config = dict(
    num_hidden_layers=11,
    hidden_size=160,
    num_attention_heads=4,
    num_key_value_heads=4,
    head_dim=32,
    intermediate_size=448,
    vocab_size=4096,
    hidden_act='geglu',
    norm='rmsnorm',
    norm_place='peri',
    norm_eps=1e-06,
    positions='rope',
    rope_theta=10000.0,
    rope_fraction=1.0,
    qk_norm=False,
    attn_scale=0.177,
    bias='none',
    tie_word_embeddings=True,
    parallel_block=False,
    extras=['capped logits'],
    init='trunc',
    init_std_qkv=0.0358,
    init_std_o=0.00853,
    init_std_up=0.0358,
    init_std_down=0.00456,
    optimizer='muon',
    learning_rate=0.00636,
    lr_mult_down=3.0,
    beta1=0.93,
    lr_head=0.0075,
    max_grad_norm=0.5,
    warmup_steps=200,
    schedule='wsd',
    decay_fraction=0.794,
    decay_shape='linear',
    final_lr_fraction=0.1,
    batch_tokens=16384,
    max_seq_len=768,
    doc_mask=True,
    train_tokens=136200000,
    max_steps=8313,
    dataset='wikipedia_en',
)
MLP neurons of a small language model. Each row is named by its layer, matrix (gate and up: input weights; down: output weights) and neuron, and shows model dimensions 0-159. Each number is 500 + 50 x the weight over its row's rms, rounded and kept within 0 to 999. Numbers have three digits each. A neuron's up and down rows have the sign that makes its largest values positive.
A block is one neuron, or neurons of one layer that tend to fire together. After each block is what it responds to, as a language model described it from the Wikipedia text at the highest values.

L4.gate315:479490414453396427593501579461490516452524465425444552552552416453517492481551402507490473507541519538445440494619548578500548516510606556503448508494500482494508351528531539446430398572551459466423370506472562400457541524573402495489500442458464511512521517503507564451447498515548524514398510505477507587439577490419518541496498545566432481439543561456493513562474552482508445565564475502570493528569441509508424501510505478483502533485539474469564492406489491503482476578497557
L4.up315:539395526569469527478426460590500534554576495429417545501497494574537464504547521432468482520563564551480492521540419487447443521522507545528485447447482532409538478470552402486463502470540449493451475489481517550505439536514368499487485487432586494462443513458485541467494514608537442538494485495488501475458488556459505446553558604545400450493579594445459427518497476663537444535523514435521532338516472525446483443427459490536513462520560548477460480512435422601494452442477490
L4.down315:518532480489548561475559521470504504562395505534490444486490522367545577616591510604496595445414554455543460446444514485528528456423457499488444524438538467544437590519350498565536521511473545536488491418503454571458478471486476530629444481556478451585501487490508411566550476460433563526570543545543472462528517564481439547529471569499584569565539433534502568549469452506469477484520532519528553451430532498501568478561492565459465480495564466476477541486445539412450462473558539
Description: Final word of proper names

L2.gate130:461489430427489434571384460471567545512386580560490555508533448598505543505440426522464502361501495441544594478477546584505447413554523519494502516533428406428429523468528507501517465532469413478578402457521477517419534473487511456497532493614526425508582495607532559518454475500442532510458463426520530421450557568425503448536536534460614450475499466506443484516552589524464566473472465548508539571484534561456515527478545402531427521535491480466488531528466485471535475503523496
L2.up130:446557562456447459488605466456475576514460398542498500458597596397518512453480494560490480496554518616476498509494526571595513412518481471530502508435468523538541434543495471444432507538574585428500540500542456519516575468449546573428542473541425567490427546446574467488456456585581495596531537481457511523500411501505531526568451572456558504446509529439549622480494562525447472541481470447493464548542444499514500410541435530523487570576533546423518475610479547499434481471536475
L2.down130:590525491445565569482450469508528476480587628464475523507525479557477435541449481552533442523487427399517509497495473456423452528538436505464496486633609575502404573437460527527500496542357430525534403436482526486485516548531477375513444503485569453563506493504480522519465497507509450490409446486424564418482567474548475464541556497460541493465530506524452454501514456476494487469500497550488497532393539508389516484450528468514451381560449528513467475478494384567561573435544464
L2.gate241:485422573507573521477492470535533480513427470487390458522534540575536446498430505427561502501526564442599466521449492645552469526546491610479472490545414492481584487488576452406582554485532461526435460465512404462448560558627530479454491547641527531471538527509581553505470516544482413528558468466598509538499519430504460497626546505414568527462544456528516469464474559536543479471445513470557529486497560508448503509540418425516453529474527438491570485507480512530528457575535505
L2.up241:450393520406593522529557488522483547454421476574430432465533548599460489482406472409466556493538490504605506463449499658552497485573492586410414459512441506450527489463518431436539456515448493488485457438540470478539551533558494561424429551618539467500573522528518556487577498502463458537542478517586599498485530444561554555611530521507553556534541467600489425529523515546522501474384563542515559458472518475530499494509413499455513558451486474480508510521492469514506458533498481
L2.down241:509528508560453485501481534520452537482531441434559546482523477503547506519631457424478484550409407508465517549494479440469569571523481408560540522488525516698449560562474567474404445565494459500527455498470538610489526433506538511527486521383514473499491563560432466452526579494499542498484496532472524486567518534504500478438456522561448505500453514429397545517511433589555463477443467547517455498508471521514620537422593518535424526553473591430429502544482418423511555515489545
L2.gate328:506540575504464535522468549462554612449521482522446475531446503445535516469494484472513384550564385480552443485533563543506490559486428507460406490533502449474454581452542525546427562497451437497461581538472533569580457450437621507440516449560484533516560401524449541473501444449467456556497482497498452525540589430436516489445365615496464477479425555464427503422504467451478438535383432513496545531534466572517557511492594503518557526523506435499512486442561415482469570502474486
L2.up328:461468496471539493533516501562510489416559502485382522555509470444536406460540555429494432584494444488445459464608526570494490553500418549488557557557461479490480486455538453530565474548541484365466482535538523560574510486457622457523417443498539557518585451602400414509589493509521417524552531445512511555481574447434493535482449571463479411504496511474475463449514424502453573592502482451478576583510563586543440519465552428536429517538509521413516485528502495442465526535516520
L2.down328:516468476502543483578517466564536483463465494480427519606485517434551392492556565494459336623528450472473468520577524549482464528512396562415546543529521503467485500480549495501557500603548483468517455535565467542606513479506650505524475458482575554455540454548421443486589449528558438522550486411512519502500585475460435490422405590487497420513493461436515499456539475487498538522472500439462559589541525545524400528452575481499524480523423506429469500530485518539488485585489509
L2.gate347:473443534474514465576496581535548482531328497532519564561566478545479549546488541484529537468545445555474439467609540527490533512539505481555455529496444542552507476470434504505495502448476544563505501579460494478481490469589540446557475457504520556543553413478570474420487500581461481514449553468575540594449475443398562494465575477469499550461455519421565667431503543516511548524486500482497473525563461488409528479516511489557411499543592574486402456491466585589571510452594475
L2.up347:648494469613429523559487400535529483468474549536574395560584543438422582527444504507543495485530397521490493481535531525493486519546521477569470508480497406468499532481468504548535475508548501563521518457429479469576597541559509490562505452488458488497500480519516596498584500474473473538437563515439559526475603386470475537479498493505560511635502520430599561435462533486453532503428454536524478402633534533434528480558479500573394457513523498538442533498479503501548527459425485
L2.down347:504443475437548519486581476458471550513530431434363537459463500527530459462524540480506573558531506440442476511457363507527476499503514539511496467438494571541537484459595407534477468568420443357444491510567538584406459461419491461438584521536514477520534550538603489501427476551546449481519495497489447468523451609532508466560495526490495432411460450549441416511522460486593454494525484476486513582447472460520473577456488491440476564351472506527558461497482525449442455516574545
Description: Word-initial fragments

L4.gate154:522514564504486460527512502575413504557496457457498618571554436527454482453431443507548473518541502546534550479449418474480493433516639491521493457485419481552542456497414539453465500388462543559417517494601463601427631516426460548421403527526554598498425461470548513480499506473436596499480492416575542534490515444515527450561496544488459432449535495530520543465536482494539532533508411524571432595485431400536519538472538458509509476534499459476536494473445537522592491520556450
L4.up154:563437500500442460528542462496539465609435495568479495516448408478472497354445473520482523534486498521572518443381523464511479425588572524532397506530464551498545434558451577438472515402527617598394431472554527535513544433437505542446572488483505528485479458522452492529471482380397523596549470384517469533465461430551473452459485539496542465489464464523488472434542484523481500528434484450566402499499449461547458516419521488459562548576516532499541509468414485464502482523511516
L4.down154:523436481456428450520549488452584525520487543573479448503413464510554528397551478479437590543494455558450497450474524411460512418546482522560468580504471543432463494561482541455494497416532575523433396462515552447573501437477503521518531458569475509495497511530444452529420506431542455537496496454515417602529474515502476599401430508430478538518428525463539454518443534524416514538512529494481432570585536494484451437499595494347557528517466515446417424521506521481370438553503515
Description: Finite verb after subject

L7.gate86:590532515502400418476505452440459506375478475424460515627497466472523452500494521435585467545457533471457555504591496539490610526487432497459405503486542498451507522505551568572565513552445471432501475479511516555490548499423545508466443425554554462474504529573639518470490446463478510518404481561528582561454389450587486550560476468548516553507458473413469425510557533534456496521476552499603446499508521495504522429538471557431533507629493496521490439465526478444512558433451552
L7.up86:636570472478387512527513507448621545531482471435407453458556466491503426428507522493473516541495371446479470513486536496601407564512447485467541488488460501526446563502557493466472372500482527463474483578509409489596555539544531461492483489458463504647505513472490473538524496472422452416447532500457532471538576449481484512520486434496531464454426468441548524496536484497451487462547449439508508540546503529540559471544508553594606571509434521647549508481532498544418488539538444
L7.down86:553504581574557477506543485542527535594477532531485552571454465456558508488480483447535479528460565473524583469623460507453543551578517439579413495514529570457510485512452545572492522434482476516485439451540540545555599610506527544418568482555513459428544542591537530501538543560506561468474423597453554489462478481442534516515530546463410443538474499438488413445587531537561540451524572490452481422542543495483480452505537541413510555560423538492504511352590544453460493495561562
L7.gate127:480571515495500510524465542515509426415471475454411537549543471477488462502517526415416525540441469498637567580504497499515438562569503428489525541499552469590566509454517452504453515435425427485454496405545529520512581564540545396507512392493374514469543490599438501557541545502572392503494431436497570604482402517481571560417456479562448442474506530489470519515502486490460497475476470436519544514485493562549392446453520471532572568499581489562519458548573569489494519528502502
L7.up127:495534517548676599539559502535532490485504552495542465514568447524443561444545446480532445498550558423479574506520471572448424493532400413541443546442556444519528565521415510479540502535528479544524535484446411554562508525397444549519482505526559589505490563448491502508429540559465446500417458502487510475505498523562484551512463527534413422514472538455475431483535505483570470484419666472538566508491491426504470403503539485508515589571524522541524424609519439536571476497493538
L7.down127:470517564506517471597483424539445530422510460481470611481519590411476478462522518571583509509577472523450501503500524519460543499542505488480485493387525546509467514523497554509550555504435528463454427503514558502493412557543493471464544487496506404540482518523436479548557513458487669458403571500535425463524519555543513504505428496501416609498388505512547453451563539632560469514557595458455541530463489436476503453489514474581536557541507509533517469485580514635453525469612449
L7.gate155:476474497462579528515561542429500501502462558468468519481571439496473538416504427575505451426495477608470554494488471503549538453600476420445582457500502515469544462483490456472523508539585517500526477484540556614586527507488528346500539496446404489504441438551458605555556508498532455463519492495525534557512429559549528516420390441540453525443547582533365521486533486510538503426541508604525546452498519472540403432465453509597509471534526476543451522537518513481487364561507552
L7.up155:443505431587544452444541623472496534434444497571436460503519491502466583420480380503575495460506479524483447496553474528457533393459517455520565463595542566526478462481506455496583472539524512512513567510472549493530587447534529483504600457409451479491431461439435630452522496524422499491534559476548463518506457555515522523404427518506463475482528554419490437493555428548436478559491585546505558470541534465478447506370445487514492577498458575520607478527537461450381515510483469
L7.down155:546607429513400493584464502580454537510554586473504524490467537481479602519436501493418380571572506479483454531525578482429515550504583469541457485575565483408484523482501531518585470548567412469448600532497483560512428549555499498485472458495507492444558573528506449480485517563446501499516515520526476423557498498489446473483487528472547444558484428487609453499476518486555503519462493451517388501563515501433571554459476534465434503509528582368468476601554563546559412581569449
L7.gate246:491498445558464542529543438488540578386500529492403493470514485557542512495491515471441481516585489547516464563540438551589481529554457525516545473466548558564353583389511486563535457397490474572529563516539544499540478505544528457409502541554527461483404483549478372445495410445455517529550507559444470562472532622454511424419543449501490468528504504473586541549506515424467559534527547538548523494492468442555503512520610476446474469474551469448599510503462561585518468515585456
L7.up246:459502470530578592508523472532536559477492587451486476452553532446439499524461488459550464494553486527561474582531499496464496436630485518557538458444515520549446540513487438489542548463526509473603476459538570557515481426600527571498513553429527544585407474532442427562542481475474515541457500558558505534419500559474637514496531543562589536454479504443531551554497496400504488460528472579557507596467452528587400466528431449507446456571525520485496415459400580514481511524627524
L7.down246:443532529533604607583502438552493416439452544565498478483504423462458534470472542501483424475533499486567525552501433502541452451566433524465576517495438443484508571510412448502420486474402542513494617514527578462527521566496527563484523466544455527529541560574421568525459522504447473427497474486457466538516564483544464543544467562477576490509497519483528490553466458533469488512526466468482535517476438574412530351511465519494468474692529496498470619501535531453481637509530547
Description: Approximation before numbers

L7.gate65:512532444545528432488530547446464623496534516524546488491409471486540553594589475496420490470585465467442451491457577472498476483495555492522429552517428516522481441565444493587506447557511480503516406563418515475424511540542425502541493445456500497451521513451518579609381478488493418483402473474459589544494542555552520573537462448628484535540498564505506460397559497528573508501532515515453491506465500496555434414482468472485520411488439498472562493568480514378484464362481516
L7.up65:489552488524519505383519520530523590446490546449516433477514429404552543462526534570475476393540489536516450525511517476496455459559506554545475412548460495477520507578420511478568539575490466503461485486428492412463481538519477547543508458422492390467503536475493578466470459390522494541514473478504497584591472585549535531549462538645532494504464531459439486436529462443541425522675607457451534518422481497556421490485536466507447498536440589474498480472515551443613534445471524
L7.down65:556377550436463622488527457489547475543622524542456443577589483421499452483381554520501464506444583493496440514480473555528508488554400524446573519506535442552448546437528440531494548546513503574474578473526556527536526468525468510510520554503569519501528560482493487523593533514527452544537431556549455432524427432477493424427561519400533488526458448532521558512557451488386569517458619486537502572523523488590523594437467556477493554540532494565494559579481434548508489483514545
L7.gate219:547514602454469472634525438461517538471436479488396469489382395514460446562600481595424505472566472521515458551517430475462510493512512501528471396544575458600569433429477528460411533511492491452466502537466514432493552513444600585515522502483549493539502510483489494492488430440584556598442522421467512545519491498545425431545578571522456496453509482470473527487586528589453493468614472511451447460420553503537411477508502446511500558509484530483492557427533526514443500409503493
L7.up219:518471474463456501530467457435542496518441457491584450501538519568425386452482575573513501494505445602477462479526424550486561550444411481488520509492488465398478545485424468447586528515468550520490461455398497556504570507459575470596519503554428475416571540499446505543436510420544432478382558540515485495559551522523486496479523535576532501480467478467609534496482520511456486335501370437529490460525417548430518413461507585484451511571501475470531513535492541541423474503419480
L7.down219:450513543527529501451501590586465505515562477414497451577477430467463552555553444461461598533489579504525528397405569504488514417485485449459390463476506459574543525446473479584444549528442419467438498566475447481559519501463536538569490421461567497548538565574598530436507446537507501492585538456523479570401453511510458548545499525427383494584554535432489510528544549533453479598448522517436532473500579448596473532480508445412512486524539488514533478457445414455566456519519508
L7.gate333:418554511610477519391507491477489485515553519550534552529538509466385454464521452495514532542559474527559490610470567533491436528399552518504424419478519446513492499472492436471580590475527533525502505468476479465432477478534511477554539426417566363437560479411466531370541389470539409483535509454501601467474520451470624506498502519555498569559477440468539581505565493538481442505484469475527456532459502552541485587446469415498474476476477513466390551479526527490568577452526480
L7.up333:481526560570499434527446565476569524549600475493437541482509449493442484530471579488469496436450466577466440443410531556466522440413509472517470567463500365557508578443504480507527545390540484512529472506485448483457506471588495456513502560482563409512663478531529566453395547451505505560471503545473501440554644435404517477536532530545445499550562427494505480561549498557476514424472493413530518398460528500509524469443509451479385407514491526482539489534471545493541444469488521
L7.down333:472491488417489493511415517520372536414504545502522468504451440553542523487565369574502524466485615544447488451513548526490551507564459564422521465534489498520447474511448448526499464559460402553486525555509492574557462512500452489484500507475517620493455474461546535590557425492514449541529518536514490494482502519561469481593495546517553574420399582482390555493452467455564435503563512509373641445572538527506545530505462524487505549572451449484572449518468451545509474422479594
L7.gate385:505466436508490456484494425481475500506458586514572542441454521503525438502446489536456499469559465479575452503562359464546528382514452527468445567507459539523422422523391428459437502506584449469439488598494469523544555557510522516559457425498490557363521545465368448481530495479490403460505438560510525463450469489460525459466578437542526514514448514501479515468542441516430563511429496570500423537453596503515551505516476598485490505645495557518539499561505464570545526404478491
L7.up385:525618462551469530445447599513462535427514473537585542587558496441355462513506495576479463557552460571492529463534507464471490485477486428421506463549434528447506557459489467447592470498474429496551482559529536554423465531453576550513427528462514528494453538473445482429473530452588547470476565510418449479446396567461497511592629512385518509479496488421526486565486527465476498554527432557499374528521510428443502473561460489463501500601466520548534459617486483530509497538489519
L7.down385:457482564343514452545519428481467463516467564506479487471397513546599448503455505513513505466528510465417552569466498504549504549438507552544377555490514464457519464489447488595394581465424571484506459454450497476555423466543465463462585444449496363514506487451558538513565445500494469530531457451527552518467526493518527509485463566609571670487443524453499470507497534492531569448555525439519571495478508493613507513519543407559493477430510515533576557405501561492467530502506491
Description: Final token of names

L4.gate65:512539514513397516509380574474606526518425511519485419366486484470537472436541507483493548494528404510579540521517492470450433525510551543502556502578490497462470520472501470420605559484528483651485543483576490489541473454486511431478478472531440439558545498456517498507478437503459462501490603585472520521565434456499452444441491590621471509423504528538470456488500566518521478304447492528556572500526471433473582490459564553503495511551512435534436499529543565513458515469528548
L4.up65:594611495555491400420494454414481369456532605416511500451502550483482509515523405458431451544534574544511465499443473541522601572510423569470443504526470462402516496453495472499488497550543492489461485556519471527506437500474442468552396422475483522468492450527537501549515607529522423492487487451507533508532405530423488456404554427478496547510437518511432392497506499403535475491533479500459584533429510447523567420503471398439543494471546411564519517562502571485521541479516442
L4.down65:586451510499494440590502449570510571400515456444601502476510439440530490461450460536525467433545514447474538521477492506537382598517517514528460444482483472521461514453435518410479514480499506413445500416492509439496589448537552491515530469487518462383539552523493358501525506473545476576516527458478497528351557520516432515589485482592441488458541501481515557453454511386491534496512543518467501404517455515606530492492479552501589496544366524463462483459513511562444602514497588
Description: Infobox field separators

L7.gate304:407417439457508484481424545535420583494458448477540568528474418505478430429444486447466576475606440566426499470447549556484424553487474458487456495424472485534501526494390520398526542501575446502583531541508504551474535484364491501529547481499526546492524473502526412516513509489506563530490507631459501527567429483637470498465620528507540485484484520584586465467446538479509513471476496451550484558548470541525362506427590487509429462530487535536601527520536542514548478527485526
L7.up304:494464500501571474481470549581478523467445496536476603545465483531445557531556471459516531436510522514461616545417434513461467497469543446570420377550496509558517508553418399499458484503525527588475465595406474505535426472374536478551576554530571590489565460518439517499483447438492539535532507584480493503552538477555505491438584510501560604447480580500587437520474480562525467507566478398476517476471492493405505477476559560566477481522396568524454462573547501473545455518478579
L7.down304:477632607534590481516509536569508417509552592525468473522539481557464559543633501528567460465492611508565615555501495580518560465560563536439487420446489521553530407508441485538445484580520532492432528536485512436517485580497586424507561456504472470464537459471408465574492479583460513490569527509473496423526516466443461519563459500429515577589450507486476488527530468554531436581522453468456596489426559594465530478515417514580493561533508514512503517443496554519544460495454501
L7.gate323:470442511534502535470536591538439464492508524467551493557467501589559498501403505544448487582494493433549524491604486567462544499428513482509507593516502539517573451574569431556551462539586450433440529539344496460591527513541438486438444467442521575496522519519496452482492390417472393389454507506519399489388512460424484524525477512510492475429427477531490415528512503487504527488495533511548417473523543559440476496454535536420479529481484587458455493452387501513507546444398477
L7.up323:425545429552498570436531520524446543546509482427392507522526520533478541540518461411495592554423466474491507466509473450483490536508475567479508494538574468531524461553510426463459516476470441511559441499443479425512543471543553534540449564650431628480540392567497506440458427535475458449439499448440462575458491390495483513445483514500507451430504493579459446359523582545534521488469560545446576514492489528561527521421522470446462466551473564523396539433478523483572463398487488
L7.down323:500417454523422558514565550553500541477518443520583553504541478557498515518506429475454522497446526506551517542481402535532548455549423480491529489543553550545480471522496533441565437464562481491467573514519506513523481532513534438500373477480492671434560445558441446512568438407572495562598375498485469530495461454494552535491550462528505435413446563416466454429547414494450456553485457518559494551484443597559537426440470500467514567526487497517415492498520586506575534494392456
L7.gate324:490493592446523484638497438556488502555499483576583543504431452514581530520476507479441519533508550555508465394515410525481554471541613539502486555537512505535494439481466546434556558533469485553482502453573613387412478472444518469481520542509583599452557479548554528581505506493533463421444423501520497437562390423566525566444627559457490482436426591475572434471471475523495517531596487501509522512501502524488549449462490416484434572560487509485580526535469508493529528511469493
L7.up324:532495613527397474471502586546506517482556426568546557549404467454444536491486544592486538584612482475574602498539582464523544483519495506474459531520462523538473478469476515531462482502401402507503530432559515469511532484536477522549508464430578458520516414485563560581530522476435519441532571467528517415488573370513546572445487533468449516580408372500479540502405480540541523558566515439483601531515487479526486500556467453497463500524443389514473549477442603524516503500462507
L7.down324:544531451439617437575532441471458401503462534543602481469515546441521524517532486484479589473488549542426399501540459559458503487524535427587591532482567522463483471554541515433586442489592507513431549462501495503503536496368570465497478527519492499579506510546477499571452521513528401560426486552460499506524441502585500501462480475480501624419428524452579442454530538504501595503387599524549494467465522507558551488485499590542434454527537591460528509473515516528480441418584478
L7.gate446:536431519509451394568537534469473451519517498544503514606471538520536476455430443437421598528514494513617454532455411458493471514486472433448441490544622568520554496492533459422482541508509519492513556506471538447568424496446475422503508489495506409410460382529560480530510496482435534463435501510563469496512504484587543542423549526460555509420490600551499509471555390472448430487518509560455478476530484540499546516439478404491504451477438450407494487321484436531454555457466521
L7.up446:451577377483433478485422549510469420476407451531542485453507528387434469588548516405493444455517495443491574430461467540509472410519456485521474538425456454547570499522558548475511528415500494424470636505501463547484616529540533449529553534464495519448438475488495481476494386398468475468493516542401495551458488434444612539499413479536457451438524470449510514531530546515499522473392569586534507421519543529521505489548463546558429492570501510499506500492464495543537498381439500
L7.down446:521460535520455507504439580443569494503501482492564529612480582579488521523338448461354606516452431531587520429491520475513462499486508478528429605552564596437438491525514542490507412575547459500493441497555539468514469472428484437462422466534529553533500432494521452584470441503494511510443454472535416507385411465561561503409529543538565590454477480521568448486473489492485552495517480534409526546529510493473456553469541487416522453580499508534557526425487451516482528489541453
Description: Verb-phrase linking words

L2.gate105:488556530497458489473370424446518452467472529513406527473469499460472549496376414461441496497439415527503439528466530534437366480445509502487458481499492375424531422562496488529509436516540475520463540472551482500446431517483488438435540444504434469510509530531390468495485529475519497471470535429521441347555505497450512461549464529505503506505570571533532538572507456454450576461431408554450484465499497476564385464569505406470462409591526493495531501544532491459491554415589437
L2.up105:485547503500523580535430402440520421490473575517398535453445512433529514489508459440436535482471488586512470535438529498441470416495547549474487520503499380411587430554512463432489469485556571495533462472574493529456430536520528486482538476427456422512524518547440449566533512403472479523493543366438506371481545442508575464512494497590525506426568557572468528572479419486457561449469475542452571530501458480584438477639475419493460514517510519478501450558553442479477501438544506
L2.down105:493437476449575458569618548537451532549548505561503476544538509519431486456590594508572555480550587448467603494534568447601507556527462454562485521471544656598512537528468533541526544482398476493539457521530505441555532481527509550565479581585574534580512496448515497460530493508483509454526506579552568623480514486528481557457559506506491469558449434482470454452493589528520483516523556465483570543532559551514548539412409467618556527454467551526502499558495474517539426549470523
L2.gate152:437438520500501526587537522451519511602517476406409503421504520463350421526438528501506464568549455510517503461590526518486529508471423444496479476591543506643492466573554511521557424458484485562515540412463491480595498512455553479506533421495478555418472482495499478415436472545477483563421493441425522491538541561495473484554463547496484501572555511612514406463479546501449502483509521468549417419554473407431572473545469427485468507560441470481535615520523466534448532523438436
L2.up152:496462539553490513571494455453497479555495501365484480428536518442388465543411522544493486575589446525553517446523472462545531476564448464471504425554517447657445485505580484527521396508471516572481543457429493453595516539488547531518559418521441529424508485562519468413456495515486487485494501469423549529569542489486544519534452577490477506557573503599521438510522558454481518492556506431434446405537476466465538479533498415452462547595483416528625561594540502511434457444515476
L2.down152:598529475536484516481475501488516516455512497583568534545508477560589639470540453450478587449495489520517517558443491471436511515543516552452528549447509500339516566497526501507478562503475554584530468563556498504417507543565447526487447565438514511574570579478469535548527510406465476469500458473575472449393438510527449470478535391584514474472455466441445557515504457583560497523482507513488477571457571598517365437432543561525467521434534567582449404463454478493564536481505520
L2.gate160:465480512509588519423375506447576451512537552542428455515449468491583468415410486503493547599507499482569472488505474552546481442587493472444479401484500509482514510523450416567461553461500510401449570486613608525473526561506537481469504528504465300472418493467498560459493502532479490429431529444567438427456465434494483488548425502442422554490494443465450470547532572422550471555557497565465569577499499421500463483481480566483470505497504500480514502423481573556496483433492502
L2.up160:490515570495560561413423519455526452601563551546445509532521485491481433450414591551447576548567496430591423488507493518564594447491526417465536374485566487446501485494432439513442423576540533400431485507554566490521453484475491542443508533574526389466510506507497488466509477533465504418418521370514505423469489434425426585529479556453488587553435489440426519571529583457463481557511472488472487535542499450491461512519465538539496516520597529522491438508462477559500469442534525
L2.down160:494480408473405501549583551545460475529509542451572599450566472416515578598541529524449471441464527559419531486476627470470491559488496546510493615515556476485458514544573529475483509492546472546545424522465476474515456446523489498486532524487540663516589494517408451561452473460512503549580501559430548472602492581505555529473583489559541457434523517484541459439412392585465489470467516498612485398473454587441535433489561488459496543480519496514474491509499483451490486551537537
L2.gate317:392555503531423488560458397516485399546538434474473438501519495480450455539459497511484528398546513544503475462542550533495423633494499534526548459472503472617514521536530465467458470478441542518489401420557464480546458474473461554498586525486442451511635536476532491515496537556491617538446484494542519436410557551440566502425482520515493465586444434434503404583539459541483504564544437486481416487460538561644441532520456548472527555466438508560507501465509455497415512552479465
L2.up317:599382391476522450446462471470417486461501513483516460492564522525450564483493515519558456443499510447479513529439605492488522391506479503469498427561443384498461475467521446440503578477403555477553627506510480494503520453491465498474476479550450518474437442461494496412455442456471469621572532516494524419509443545397474492512473475499510508513472563488482481531468428421495420513597555568481456478530451391589585411571459471477467447447558444535517552574589476508554552468514516
L2.down317:503569587564452485565569455482575484521516453509495483552482502435509469478507489456539486489563478521514425553524416442532464645539474521490495593493570586541479623542477548517531458553496459503483397463507444513570454582549508481510471507466579508505484566537509451533503528522575535381398477528527510517476602474554538512507535545556523429539492511491551488492500442579535601464411448498582575476469545548489463607414569515513503503558411600520457410389448524473472478550512486
Description: Linking "to" after verbs/nouns